python train.py --qk_norm=false --init_std_up=0.0375 --batch_tokens=32768 --dataset="wikipedia_en"
MLP neurons of a small language model. Each row is named by its layer, matrix (up: input weights; down: output weights) and neuron, and shows model dimensions 48-143. Each number is 128 + 32 x the weight over its row's rms, rounded and kept within 0 to 255. Numbers have three digits each.
A block is one neuron, or neurons of one layer that tend to fire together. Before each block is what it responds to, as a language model described it from the Wikipedia text at the highest values.

Description: Short fragments early in a word that is unusually split into pieces, often right after a prefix or lone space, e.g. re|ve|aling, be|hind, e|volved.
L6.up225:127134143163064132092125114098132119121176141134128082103088158163166171110129171195102156164150141119052181163117093127108170137136128146124068112102170112091136148094098128162095179160191154106136102159089157144058158119127071088123106137096124047174046084113093133175116113142098120156
L6.down225:131156123085110117142116164091107160136134116093110137088063101166125124123117101115115104134175124130167083143152095190121131138060119071191113151163104157158140167087150154076185072167154120134113102154137145092140108121116201161102056092173130188096162162148149123150133113148143080184

Description: First piece of a word split into several tokens, often capitalized, especially U in sports names (USL, U19, UEFA), also Me(xican), On(ce), At(mospheric).
L2.up191:098168132161137140113121171078129063171133093108156123131213102073132128129185134163133129083087132092101124188194127119158124156100107087138092146160160166110124156112208131144127172108122168112161112100120090112146084103128145143148169112115146166159155043087150140149106155123112120131
L2.down191:162206122178145134169152112087129108135162108038123149115148125150099118140145064123108121124180086128087106162180141048164103200104158079140123127178109136090146195102126164139145130127144124093081130087110125112162116193139167099125118082142128183123119137074140145144107103126090122131
L2.up491:110123172135069166144132159144127097126174099131145090125154140159120124109091167157156118139077143051124098118096114202165102092101109083137072118141142125147116144108111084106120131131147118100140074130124143107122183105093082104144185150151178086180143067116150105118138133193134066090
L2.down491:101167141172069178087163206050153165147111124141138143130146135166105124111067143173105154090148109136111113091094131147185162116144116113126092124098098080141178130182126098094139150126171100108113151085140136086126150131109149104166135137150162177113130032144135105112101147160147152106
L2.up618:073101073158131138136140155100192099183113161115201136180214104153117119129096133164088100078083121095100106195132145139144109176123169062103148131112137137122073150117110128133141077164181173080126113117029092168122140113130031157167158175122105159145118080127163139153085144105106081139
L2.down618:120175139181096169141149110090141139145134115095127159157151165160137106122150129155150113124179097128157100174114104073139142169058114106151114117173112176125118175096169125122081163116136115064140151161132163141104156170114087083080130119113129129156142175123151153169127142138128135154
L2.up664:123151142119103191131126091185156115093095124128145080129153161149080102079129158189125114142102204125084127112172128162172112169120096128114025105136144157183093084107121098097140098179180173166129149118128129159137073103075109127159143195117091126110118040117071175156097095177170160118
L2.down664:134127142135193184169109105100140131129113149134157088167156136145088138145110146106133141128132185162085099117204093188162089200103063125127078146100105116102112122124094129089119109152146140154125185083157173119125168114104134104084107162131092143123132144084082126137128182083152131126

Description: Nouns such as game, film, album, song, club after "the", naming the article's own subject; also pieces of media/sports words (Directed, playoffs).
L2.up5:156163132144164159067140098105147138088158079164147088099116156073141025099152090151106136191110118169120119102128085161127142124146094120109105172101081114126159099171147082132127070230167123230098158095128121086148137144098137154134140185169141118174150165130135088163149146128144166115
L2.down5:115073092083124106187079135173142080096120203102121098155151030129163159134125175084077070078118146105159160175124111114126094108070126118105155123140124128124102145120129113110080160077134161134157142178107152189117146152124114114149124119119105119097133105091126085137065121099100068160
L2.up203:127106100174158166123127104183080140151119136157117098090093167073126083097103136176116101165079167155102125097103148133095224126134130108147078126077161146125133057125134134133131115182079106160211182105154090120106139159103109168112146140175115147121116100124126178090154112149110135134
L2.down203:094089113082132169108171115176095106138120116122147162118079121136133133109140124154147099118089154118144151165141183099115107113097043131169146194149090202114154113184092117083105104162069114152134130159124145109161133153136147110138166148120133169116115190116127126114110149161082162158
L2.up293:127122092163149112102114155163118166178170150135132118115166107087125060108200103098079163146062126133101129114084152154135159154109105139125128110154116117174157109134150036126160137162156135074172112055140085125123127102087112166111182110190149103142139074120163159123163120080105042077
L2.down293:121135105107084103114113131101142122146131110145153146095131147173124095176125127144134111166062102138131147084130089063148072138031104170132120170157161150140102120152157129199080136134158130094122122117116136115117155130108136169173077184131160167155132134180142117168038097124111095093
L2.up331:171090066138142231117143083170120112121215149144103086114136150136093075138121120202122184189096145169101158123108128142121176153140128133100131153110133123101159163122171137106102133159144144200172175131171123078115100191073118162146134121130098133090150117099123128113161086146126109136
L2.down331:181142113174120098063088109080147164153125119118156171123075148154130146122155118105125078127152142094185140135149122139149137132132079132136174100108034150148135064126150110084138138123094123113137080140108118093147160071108089113153170142155126130185154160143167109081081179130108148102

Description: The subword token "er" inside longer words, mid-word or at the end, as in certainly, Northern, flowering, lower, Conservative, Bayern.
L2.up597:087051143154184134155096086143141119128163162150148095111185109105128088105199120176111121098054223105099163159151127151153179114069133091112084127123140156141117141136150131099174114144182154174147165137128149121122120116104113165153135153106147095158136107114143122135119071154094101104
L2.down597:100073141178149138144090106164124123120129132166157108112126124086148137090176159145105115102064151131109153129147116127143176093000134143103117162130137151131128148150175134121159125210171122142183140103135169131124104093109124160151135135113118106118120093084109129126143089117094116114
L2.up633:117114139160136151143071083171132084088118124132136085088213140086100084141184149230128114146080196116123096149117126169151187117063105095130108125113183143151070148123125123100156089180149140111149107116092129114121089066084100172154166122102136128135159076089098123090110157158102115096
L2.down633:126098127155125140130067129137101124128106139110142148121144120153134139146203117166096122138060130108104190112140097119133129137000125115137112137170177157120111092150171120132130146150175148163143161133099147125150117126123086118169153149138156144115119151080096127152156120121091121129
L2.up646:055118118171171143143074095140140132121135119180152084094218120084146091088175130172103149113055192112121111162182070152152166116093135080133093136110163141138091110149147131076152080182175116141154114110102137101131083107106107172177157123113158102139152100097121152123131130185085146070
L2.down646:114105111164128100135074110183131115106087127221143108106169093076126154118175115169061117141075168110129152095155095126137135097000130113130123124151145113118115106157169139132121102169165131175155154084105166130144111108048081110169151141108149132138123129096131129117153090151074130127
L2.up748:101134155150168143152073081124134126128161169156157094074156125107118103094159143156126119132059144076097103189151118172171147138085137110083076101110144130119100116169174073114145072193154148193128132055088178136091120105096108141150192150134151083132142083096127139100121123140111095107
L2.down748:111123082139182149152087107173157111141103134162146124091143101085121123077177118159141133112048140116107146146122133130142128129000100117070081126130113126143134159148161105134127121195134105164144121106085165155105143095099120141172175150139124123137161095100129155110131129110115131106

Description: Number tokens opening or inside a date, mostly day numbers after month names, as in November 27 and on 22 August, plus century pieces like (19 before years.
L5.up244:126180166153143143121122124115192069097170117123163040142162143129086149097104112139148162144104175107115166140170140163081112129145133125116104074102136180137143113111122164136176046155116141135094151145173105111088147079155138104093098156123135074142120137158109193114109104105105134167
L5.down244:128105120147096140132076151107163097099069139088165233116166177183145121102081097124140111132048141113161096134092136123186109090156134092161065159122069141164134120154134082145159139165142129134169115117134120089119173114057119086124123121105103143082128181144127082189111073131073178102
L5.up539:137124102163209190141111114122127107173194145141130093123126116127150083027104082103165124185140111046127118125082163113138121115159148061054119140139193135180129051127136103133153111159154154106171145121117163144068116137179134113121130132142176116110123132093183063115220157127100090147
L5.down539:159123132065130102102099130118141156143118144144076190078162124149110144164187157170134074107112157197116134114115124121105125098070151123165086130078092119083147132185117145158132107137156082094120092144131147157162127094088108181106124056149115161122127137143130129138080062115108144107
L5.up718:139157126142161214154093068120156120140127102087104106051215128116103135045140162113132091130084230097139159112167128159122181071113120160090130089150165092123128193159114118107136099135106122155116090129136151116110113114142097168111166174081116125193147156122072114081130149106104094161
L5.down718:099144183167105166172127155113114116089140106130037108186105140113122160127111155141124133076089099140105026078076146158077114119152143191101118106079133093116186125130134106126062172096167119112095108125138141098128129161141138110152161188141110119103121154151077139129124124110125113152
L5.up764:078132124131156175156143127145175088110148052142136132137137122117129130053162161147179175080136108154170127125096192154183108156110115095158077126135130161107204171168175173111137110115116135084187120095132147080119115167166126130154083186089140124157067103064129148147110139138109085145
L5.down764:117138121136117152117073141121081118065069200118129132113121119181120158151157144201136093102133111136155109149151098139115195081147165090144128173105116123103143164140105132117100149147099097197160125147109069119121135115078108195153168149149149132079113131104135130096149101158114126126

Description: Final periods, closing quotes after a period, or ")." that end a sentence, strongest on quote closers before a paragraph break, e.g. .", Olympics., (APDAR).
L5.up193:118109103112120104105132052194171101088099201137154136128133171121145117087138124141111121152098135153150094129133155144142097087149091121108150123151147168088099140225143076120180131167175130125112180105093134108098118100115105119149096171113134100125169155130142208107103146102144148152
L5.down193:120132110126061102109124138080105118082113098074171111163106182167126089145106116104120109158109109085180184186084167097194144112111151121150110103094141168113144105135151101161114164146074084124108161096152161202138165093147104194144140144132102161109128105125148171139130157148100094149
L5.up242:114158178129127146123136108092093128094169187108184139133158160120130074155171157172104168119101138131113093162112181082119159118101131104108147082144092123073144125225095132156173172176088145131106111058146145129149154058090109142143114145096133139118174107127145183089057141148136106189
L5.down242:100089113162100147057150126114173108119151105099197160148123102073075123138123152154102141104113165128142150193062089095108122118173115132168166081076098098137136104150090150086122145087072088077113107165079153177120115106139111116167139135131070105155142125103080174140185185139074111179
L5.up535:118130120112148116115142153193111141114134161154103123166158088107182128085145133130107124116107098103055104171156154109113142106130119113109064077106082185178097163161131128114083131204145162127147081059154135147081139097044122164120122143060119169123136036109088136137067091182140064145
L5.down535:097144113155108101124142101114170109122149161106126116125076134065127137172139085167125156113180115127167155157154090125163126192101129068198106146018116106058133075131121120130112146085066160118133131147125101140119155164172099190122111117122094130146122096146096138156148127141145107159
L5.up713:170196142135149111100103120140104126067205153152117091129096136116129081075133156152092160124099157174121142107186128109151159081096108153115117090082148150161128183117110104174114095167106157103132067078147146168114154064049116137117188190108152155126151089110084130143044093131148092148
L5.down713:133110078082142121126179110126124058150139137128126138124112158112154115143143154194132111139136073103169174051130160094104115112160131069185120130015138104118136122125162115096096113110124107105172127110150137140102117105159111251120151096125087146097107157122097113204139068110119132192

Description: Later or final word pieces that complete multi-token proper names (places, people, taxa), e.g. Belar-us, Pana-ma, Saltasaur-us, and occasionally plural -s as in landmark-s.
L5.up32:132140154141111156158129153156081146144109162125135107124184163120162121156114114139134112172122155176114127117175203186166112179012122169120095097227181123113135171179123173138156121168126139147140179100137134125140115098142104116162150104105171100117129104127179090190125138072096172167
L5.down32:146069126112189165121153135128133176125117142115120173159070099131096119156142121117125123121116152105146127120158100131027132117219067079148149100082083126114109105130110141167147104112101155164136048090127080116113118118163117097108125120166066159148123135111136141120160147178184082084
L5.up85:131093110111139117140140111105160133120150179106140123106092091156228145099093178142097142165142094146096137155188065137179083094126109157079144120153115106099122152148140097069164084143118096172141110069163151109145142026061126210119111106137184159107130110159147091141138121156091126123
L5.down85:173147151137169134111163199143114142131110161144090062091149138139083131140096132169094110111112192163128136071106106092108139151161160094114107135176116164100119126144122149152072138145100074062159114145106117125183093144214126127145192149169124128089167152103111180127100150120178114131
L5.up95:068124125183180105164144138090109126122144155130101046120142138146152099145169212161112093126087118139124131100118125196119098120114098081024097118128145123138119050141182091112124118130074116180094121108129117106121117053059098178111137141150141108113115158161151111094043134174082130152
L5.down95:157118139049154114117145110175158134108102164105228106150100180130071176072130135132157117123163106110175099100100095085121163110165173104141094134073161099147118191072181148093142102134152109090163120133157178137136137172085188075173117117130115132168161048146082136138167143145168131082
L5.up379:178110104106168175143121131151133131115112177114145110062124073110114119145114159170179121156057120134142124111142111160173085167064123115101065108156148123103139149126159118044154158130122108112176089103100148150180132097123052119209131156110138179099099114122127131087118137116095174138
L5.down379:120179086132124128156097102151072119103131106133118107177149149188127086113134119116114096175163147152129116071078111150121139077135138155173145134114140138150087173107100116154065133054172122075129068080116159105101098129124119155115128109149085132085152153154130144088084131129153092104

Description: Final subword pieces that finish a common noun or adjective split mid-word, often in headings, like fun-ction, legac-y, literat-ure, moment-um.
L5.up97:064126193113184094134150105131120116115147117159255103051115101113082093134179184170153114126128146160089128117125132150085138150155119154112155149115156136115134179154073128115126095172117181163133145103127120071151150087099140136088103107156147105107101128152094121081131114115106159166
L5.down97:174141172119132161127210182097151186129129129093117087194142158123170114146169129111084120094113133144110122141114109114109133129179112121128131028085121119136146128121148115127133155136113166106177102093169112128134168062091123141110114166135145132073149193103104079131175184093133138205
L5.up384:087099106175068102118125139116188123093167092036174101131154105134159118143126170133144170145126179115132146128187112127161103132132119166132104122174135161114118125042159100128187143149143131136164097064162164111089116079126129085087117167133214117100132079163102108117150110138107106152
L5.down384:183092187112111132126137152108141095130106151092094122115176108069091186131130086093152168092095129147097129070136078143095157065161156070155117134122142104096165070140155164124141102099100138101131195157124111153201099142179122123145185125129131077174162122161103139106119097127148151135
L5.up495:174146172154152096146110120103114143115087173105151062106174146129121148129094172125122148148085190135126139098111173149195102145126137121118117108125082161146087087152163082114146159172121070110141128037115107135163153123086109129139139144101146105138117125125158127145103177121117099102
L5.down495:153163111097198070098172167162084144140084146106137121111179122158180119175134117168114165134085138171117126026115095146117134120208154165166137077113087146146119128103139120132108093095141146111103117102151123084165106115100143222073123140133094063181125081134177125107140190092167137103
L5.up538:104096105121084183102071114116116102079101087133130079136209162159154117130144147123103153155107182138156179086124157116143151074126118107137161172105066136106117134160125126113107072155120164143198120150131091087171106070083155120108105135124142121112080110124084165138178147139134145134
L5.down538:128104084112171164082148145084085105131099116142112141153146139042166124116160168112156147153116132140133156126168135110155118141110075152147122177159108084114072215043200108104146140173083137132075117112121104118058136193183149108158187087137126105179185118117136089117203125161123101133

Description: Lone letter e cut out of a word by unusual tokenization, either word-final or word-initial, as in degre-e, e-arned, refer-e-es; occasionally ar or me.
L2.up85:119084152189161151144100107156152131071139155222153073117196098084114106108163091157085113106066128108116143171151135145167153128064119118066073141125169156110108151172136128092146108198149148169139111103107182108097096108100081139184152152161136094103144120105108131101111115176079112085
L2.down85:104084087176154117135052110166123102112124124213180112099173072077123108115160101163119148105048127096141150146131095118110130130000090126111108150122140126133138133150158138099145142201149142154146126116132155135131113088111110142160125170153122148109141113079134164106116113170056126101
L2.up607:124116159171162140186086090113142132125154143192134080113160135090126120115190097165131128088059140098121142166161097165176120132068072079103104137105142140087106122146105124108152091205172146128121124118117148098094103130086125148182157143142142105191137163113130094145112101147088131118
L2.down607:106086143163181134141058092156108106114141159191153133128154100065151126114167095143095139129085154120147164145126110139137113111000130090112085136117145150117121135174150158114138069196149136161140122107117161135120119105097110192160148153114140105138108095102116137125162093122103125107
L2.up620:093087126121161155142072129156132111132163120133171106125159134104108096087184100169117113129081141125090173136143118139122153140071076138085094088124147165099101132165151097099155118175158153172157163080091137110099120116093107155159204152112141067151135085094115113127139117127096109083
L2.down620:091076119140169128133079127178132114130129121146183126112141092085136141098169130188133154153053150102117157146113114123129152111000088149058096115127159134127133129149175104111142131207156147150181144094115157127100133089105120157159165118130123110111130061105123117119119099138098125095
L2.up634:132103161143155129139071086115183147069136138163133119096155125092117076112185133133114095118071146119130117200156107149186170106000091115091091087129160145110113140147134121071173145174153147162171136092109150093114118090085096125129167168122134078160122105130107149131147100130119104108
L2.down634:117125101152181143123064119150129115144141124145154136125130079086125108131171141164062131138059145135128145127108114132146111126000105098115082105130160129111138130175158136154149107219114150127126128138122143098120105114087133161156185113116142124149160108079151140098126126115066116093

Description: Middle fragments of words split into pieces, such as ten in attention or attend and un in council or launch, plus sentence-ending periods.
L6.up123:128136113140151177086122050185180090093191155158134149099102044094143141142103124180109149161157096098101147134100154139118126144131162105147115140130158081086133136124126131161157119086133157154184144087065143113078072096073098170177138146079133111123190046123136142113108120126058069153
L6.down123:114123153125114097141073175137114084139124133110140116099109132083127098156146130117114104123120079102120104132171129145158136161078118093088065142116127169107111120190144122120097135186177162138077107193142098112103149123111171136156114157103129158162112146089090106107118123119145116111

Description: Day numbers right after a month name in dates (September 21, April 28, July 4), plus mid-word fragments of split words (Col-or-ado, pro-vi-nce).
L6.up70:168130119179083183181122132119092026115126109116137157113197157068177102082151122096144111136103112103141104151133103121124109144089150151113080045117153151130108116121142147079168120180150146125151122106094120137110096111112082112118172111106182135146159132128127141148106091177072112131
L6.down70:098166119111128133206132182082091151133110165091118080142099097172146159143158132143124076118131069149093168123118167127072120142136125168127115120156080069134143136106132124169098145125150095167102149163169155180077121039139150163107091116091080133144175089204117135116118156047117121108

Description: Short word-piece tokens that finish a common word split oddly (less, few, daily, storey, by), plus sentence-initial "On" before dates.
L5.up126:131120132142123188153105113096184088118115105114145115123113146143146110107111150131143127119094164124074144082093170188144115149133151099086074134161189151184153125177107060116163076163128102097135068126049084144153138077180116085147146203126088110103163128143116128151112157145107123163
L5.down126:050144166103209116163087177091175151087150137145134131120058159151158065161133133135138126185164026111117116111131148134062101113090117103130093130120137107094178139126129185152102138129176136154127149101072073077139093116103121153105124109104101183132132141126066121144110073094164102131
L5.up138:107123099159170120117079056132093108116190161124114101087156176172133168145147172148127097159152094054081132147114129161170146184079130077047133153142141122104166146115123160099143136134199170164156179086110089131132144134124135104131099152144111117172111071075113117133175113118111142103
L5.down138:124121164127126222086089140119097156067085104115117094120165124200098091103098120124122164113122104146068045173123187116086153124167129165162076116100103156187108140165149140132124144207116106134189175100160092105135134115101147158132146156124184092122091142129137120127061150125089135171
L5.up139:133134144146127106106148097160076170123105190109097082129153122095173143132156210153114111144128071127144100115161128123175173128121103178150078085058140134062131157153225127092133125119155136121163077137120124115160128136106100131112121141090147083075085100098050160099135075074131146137
L5.down139:133093126143126111131169131125145098144123147164040107083096126195134092100102114096112141124158174121145082137137085142068150086114163159094131165166101080119109130129135139149132123094089180156165201115076132090088134153184093098171195134113150105148094083132209184135141140105062121079
L5.up459:149120141195098151111121058123118118143124082097109096126160159132124164138156132138170159125141126145089128112071128158146084079128135124055134159122177094078106158134134090085113088212145130168126155097122146175136103105146113164129157138108122164086153093063098157170093066113075124118
L5.down459:183149141166144134141222137092174120117107165091101137122150133142145137225092088126086106121146131098139125142139109129124109109255105065103129093162139120184106092117172108103067166161159080143168186110113143150126168149094127146142153184136081122084143120134093116120088115137132152128

Description: Closing equals-sign markers of wiki section headings such as ==Career== or ===Accolades===, plus some sentence-final periods before a new sentence.
L2.up314:158145118161196150120117116123166082112135153133127159121151172122074106073126123160025102104108123144093129133168146170149172117107144164094094093130108133113107156152117057080138099158125162182106152025137111123100135077113134193166153178121140102129146102133119104164130112179136145127
L2.down314:096149052118126181116120172163163084127138102072092103126075087049108181122128155160081092144107103116116144123128152144127156153084134077124154148064119089090177120150102116162105135153137080150110128072168190133149144113146092148142152102112074146132145169103159112117118110188082113155
L2.up517:146143073132207098124104083093168144118138117122165136135158133120106127107132144090072104126104101073066126201180168141181141104103124116106103086105115132159116171174128121149165089163109126130121094068138113192130176014130113197173106168090115091142153103131083128151109150154084078129
L2.down517:076135097135119107140121151128192112148174157135086121162098131093116164114126109107054106112078087101139088137115128094149140117132126080107143170042115082043166101124120140153182102119179090113100148066177167101134186129139136149120143121118106132127105126149157135144117151133069104165
L2.up545:159140089153169123157138141096170108107160104129112179138120138142145099060126177120058110126119162110105083169161116159167202086095095110038132069105117150123104155155153075107113082181146142153147103044122125127116153038087116158150163131091141157120184033129122134144060070154130146111
L2.down545:088082056128130112117140127150192112099183096106069140125104144081124172147111115146082113136121093120121090116133069077168183155120141110105137148038083110112173135141135146188131107125166178094134144094159112146151154126128078185128154116079046139141171107127142129152087140117127085156
L2.up692:156156097156127141122119146079151178120170174199192131115116165112093133087129149154080110111123141119123085137147113153137143116127107180081104081078112098139111132177129053120112114134118081180156103028107101095131193103110134124134154180144120104167147107142114128162096180220102120118
L2.down692:102134103143112206163180154158163090062202156111124142152061132100108172107131138142112132138181118087193113141136159157151153129136122128095080150043071096146134143145147103134139104085166098152144074076166115103112124106101116108131156132103095165175119090138127122177079116194137124173

Description: Two-digit number pieces completing a longer number, such as year endings (19|87, 19|73) and decimals or table cells (55.|34, 12:02:|36), plus some mid-word pieces (mi, lo, ack).
L2.up231:111092142215151152165095086166114109104199096148161072092190116116132096067125137132101121111099130083096126125155136156134145111093101112088105091150137156146099128158165134089159070157148124140116141103109140113116109119094097136146122169136197083140126118107135133078117106188090088140
L2.down231:120108132151142131143092122163100105083097100167156095150133078093104127047131091185177139139090148125102120097153128134114128127003118095072133094121139148144172163158149128124105110159165176139102109171138128104139112094148156142115128140145182123137116176141114157120130111118124132104
L2.up625:111104127177171132140067104108120112122160164175131128105185116052149102108171121154121103107063163077103134158134105163137146117048082104131084096114155130122118137181137071118165095193138146183177150098116148125100097113087094176142166171095151116160150123122125111118113113131062110092
L2.down625:122124106190164152132052097133104095108100124172162086098148131087124138099186116129129100146049126106123151099138117134170128099000111125075103122144140122122146136167123127151103140179118142162139160135126157130138124099109134154170142152095119122109138129104186135144174088147102153134
L2.up626:091082138204167109119095117159127087101115123151141090104192109098127119086177106166074116126075185100137141132155104142147133133064078112070070111131145178117112117194164121115164110178145174180153150117100160112107097110081079189186137148104176114155161130117130119131092090140063113088
L2.down626:093092137145163102119060117178131119112113108157149132093163070055178127143163133133087140145047154125140150128129110130131145096000078122086113143137170154095156128160177136087145112172187123135139147124115140123133118093118111154154123155098143146127141141104149132113133103190114084095
L2.up730:076073137190164154161072130125123121110122082143105069133152128104139095121171106142077100110089141101110151167157139141147147130064089067070074124164167170130093112150126080073131087193158132205126150095130124127108119102086109194145177128118159104184136134087139101128151087110102129098
L2.down730:079115121175151136129061122161098112130137097155142104102164113070144118119169132132096121136066160111096177131103104136133145103000113093086082166142150145122108151172162131119136095213186148130152143141119138111136114074089131158148136133102163105145105121101137123101148100164135095109

Description: Short opening pieces of words split into several tokens, especially a lone "e" (earned, eighth, employees, ever) and "ad" (administration, advocate).
L5.up33:124080096169118120136085132174156112123152157105150098107111130120123168085131123186108184134083099093128149179219132216124166140124157126093122036105119148169135140122107118115104155183140155096130126117136156146129104156139136185132123166084136059175123130120166204126126100098101099156
L5.down33:094128096111137134140090143156164143147054160162135138171121106130083151119161117111138083085177186139094114151117118106153111118120149121092118092121068111119111114158109131120150147152134130140160128196130106191105130128120129108130128070102037130077143102160132152110155087054155117129
L5.up78:095179106139127084077112100097148097136137109056105147153133125105124171127154153160133112118108160094129178129181131131174092100079157151059098083114130191144112190118121059136146119146106148149159070136120210144134081079082105141192154116061151151128087115139117155084113086113104133130
L5.down78:141110116150177089135113131125106122123112066157120135156081141129140111151153128119133140112146113169107127176173117151062119104139141072137120127140176112152109082148103142129171112057097161049141137124153131135115090137077082169081113125128105137151100148129170140144116087103129179156
L5.up213:078213141177154171106151098168148099138180178123107143126191095109106140122147090174122109126158143116148144174113170111112150085134158092130104118119122089127114125131082126095178117146183102095144127127117136183105117139079141088100093155094096070153146077097135189153141089172094172147
L5.down213:138132150137147100051102143121187149076122114159082086080131147100163049133135153118138122130156112200119118125107121159157138165087161132148162196116101203105123146181151113109123095099106137179157174142167176134162151084086110155137087100109145090118077102085152089134123127155131089156
L5.up676:113192062132102115117104090154136124178157133109156136109167128127154121112104136191106152144117150048139126112170123154086105134114093117120126132111203192142147121149120154138163087116118128087182097126174129126137092088089110133140114152004104112175137150046116142087111168161130098082
L5.down676:085128134136078135155137149119168141157110102188135117120098158161146115061144164083138148078138104147106103176109127101160141137117145084152096081099125127131156168085131142083068104113125144076153130112188165124134097044090117125137151201126079124132108126152147088142126098202117108125

Description: Short vowel-led word pieces in the middle of a word split into several tokens, e.g. the i in Vamp-i-re, fa in type-fa-ce, us in ind-us-trial.
L5.up154:129070112162122100138090124132174155108080181121157102135142088109101152148138136096164148233116210135127123157132149220139130126103116058120125114127130085149167115150103115083145108187114187099112102107110100102162139128078124147129113081142154069156149130098108118138133111127129123089
L5.down154:139107131116121167125131108156046103150114128132177120102110147141124140169106136196117067079134086123212122114155154113126064122118102155075194087108170134158100153108125174138128152097096108143144142136187109125139157094083112140182158142138107185099119131090161138148162064139136147095
L5.up181:100101142092125184113141132144134124020144094174159046117194170172128179129132136127124111151111184154167115172188090157144139136117043113136179132200153114168142090105155101104091128127146122151108118089122121095154150090117106174120127123140118134149100149115106153149125158143124078148
L5.down181:105107083080175115104124124153157121126139067121138093136125177133162159172138151139109132123154144126142120087080174142167113154115060143133168084135128107077087103067138120119144115149145122112091092163120141185152069116208130118153140132109161113128106121102198175172150181113140161126
L5.up526:097133161088157139161097139096147086083150082080143110132147102108113101119103134148135100216111133148153106216145070136132114120123092133105173136151162171099147154144137101139108131145083175108134162128105157063109136063143108151076099147124156112133185141115126145111113147145114134120
L5.down526:150089028172133106134163145129138134166124094158130077120133063091154135129141125075129134098170163164122112101159172144139118140144172132146109139131125081118159086117088113111135112108144149109058136074141105107119152160145142117188170109158079129086075056094154143139160148084130134157
L5.up594:187108121129092135134105095106150141074115117146150093111149141141064137145114094229080151102068155155100144149136125138117164120136130203076136130166146087146113133142102065104123188184200134172095093110129113124130154070145091081146142160112136113104132109107145102165149118153156089150
L5.down594:091135149151093097121114174159185139117151159126102092114151133173120112095114098091062094116113210125158128167125101110088169141065171146022102111139131161120137190143102132137115142102126133158149101188151146178128123103170147104139095125137144111198106130104118162110129057167103134151

Description: Last word piece that completes a multi-token proper noun or rare word, such as the s of Rhinotocinclus, the ard of Harvard, or the ol of Angol.
L6.up315:150091107163175055125150130145180158137200152102126107058085113089130078118124147165122128150156135062141070142152129121093079078071125147120085084153097168171077172121179181065116113197151132178106107098130117117121159111145136150132135139141148139137104127182128111114149130129077116105
L6.down315:145106078137140209123146157158155122120097131151094089136095184106125114153119181143110164111084149193102136069126157152066154115210109093113103102085096139146166156122148079150130140134146119070125149084133155168142154095108150171103120151137104105161094100144079140109120171172110166119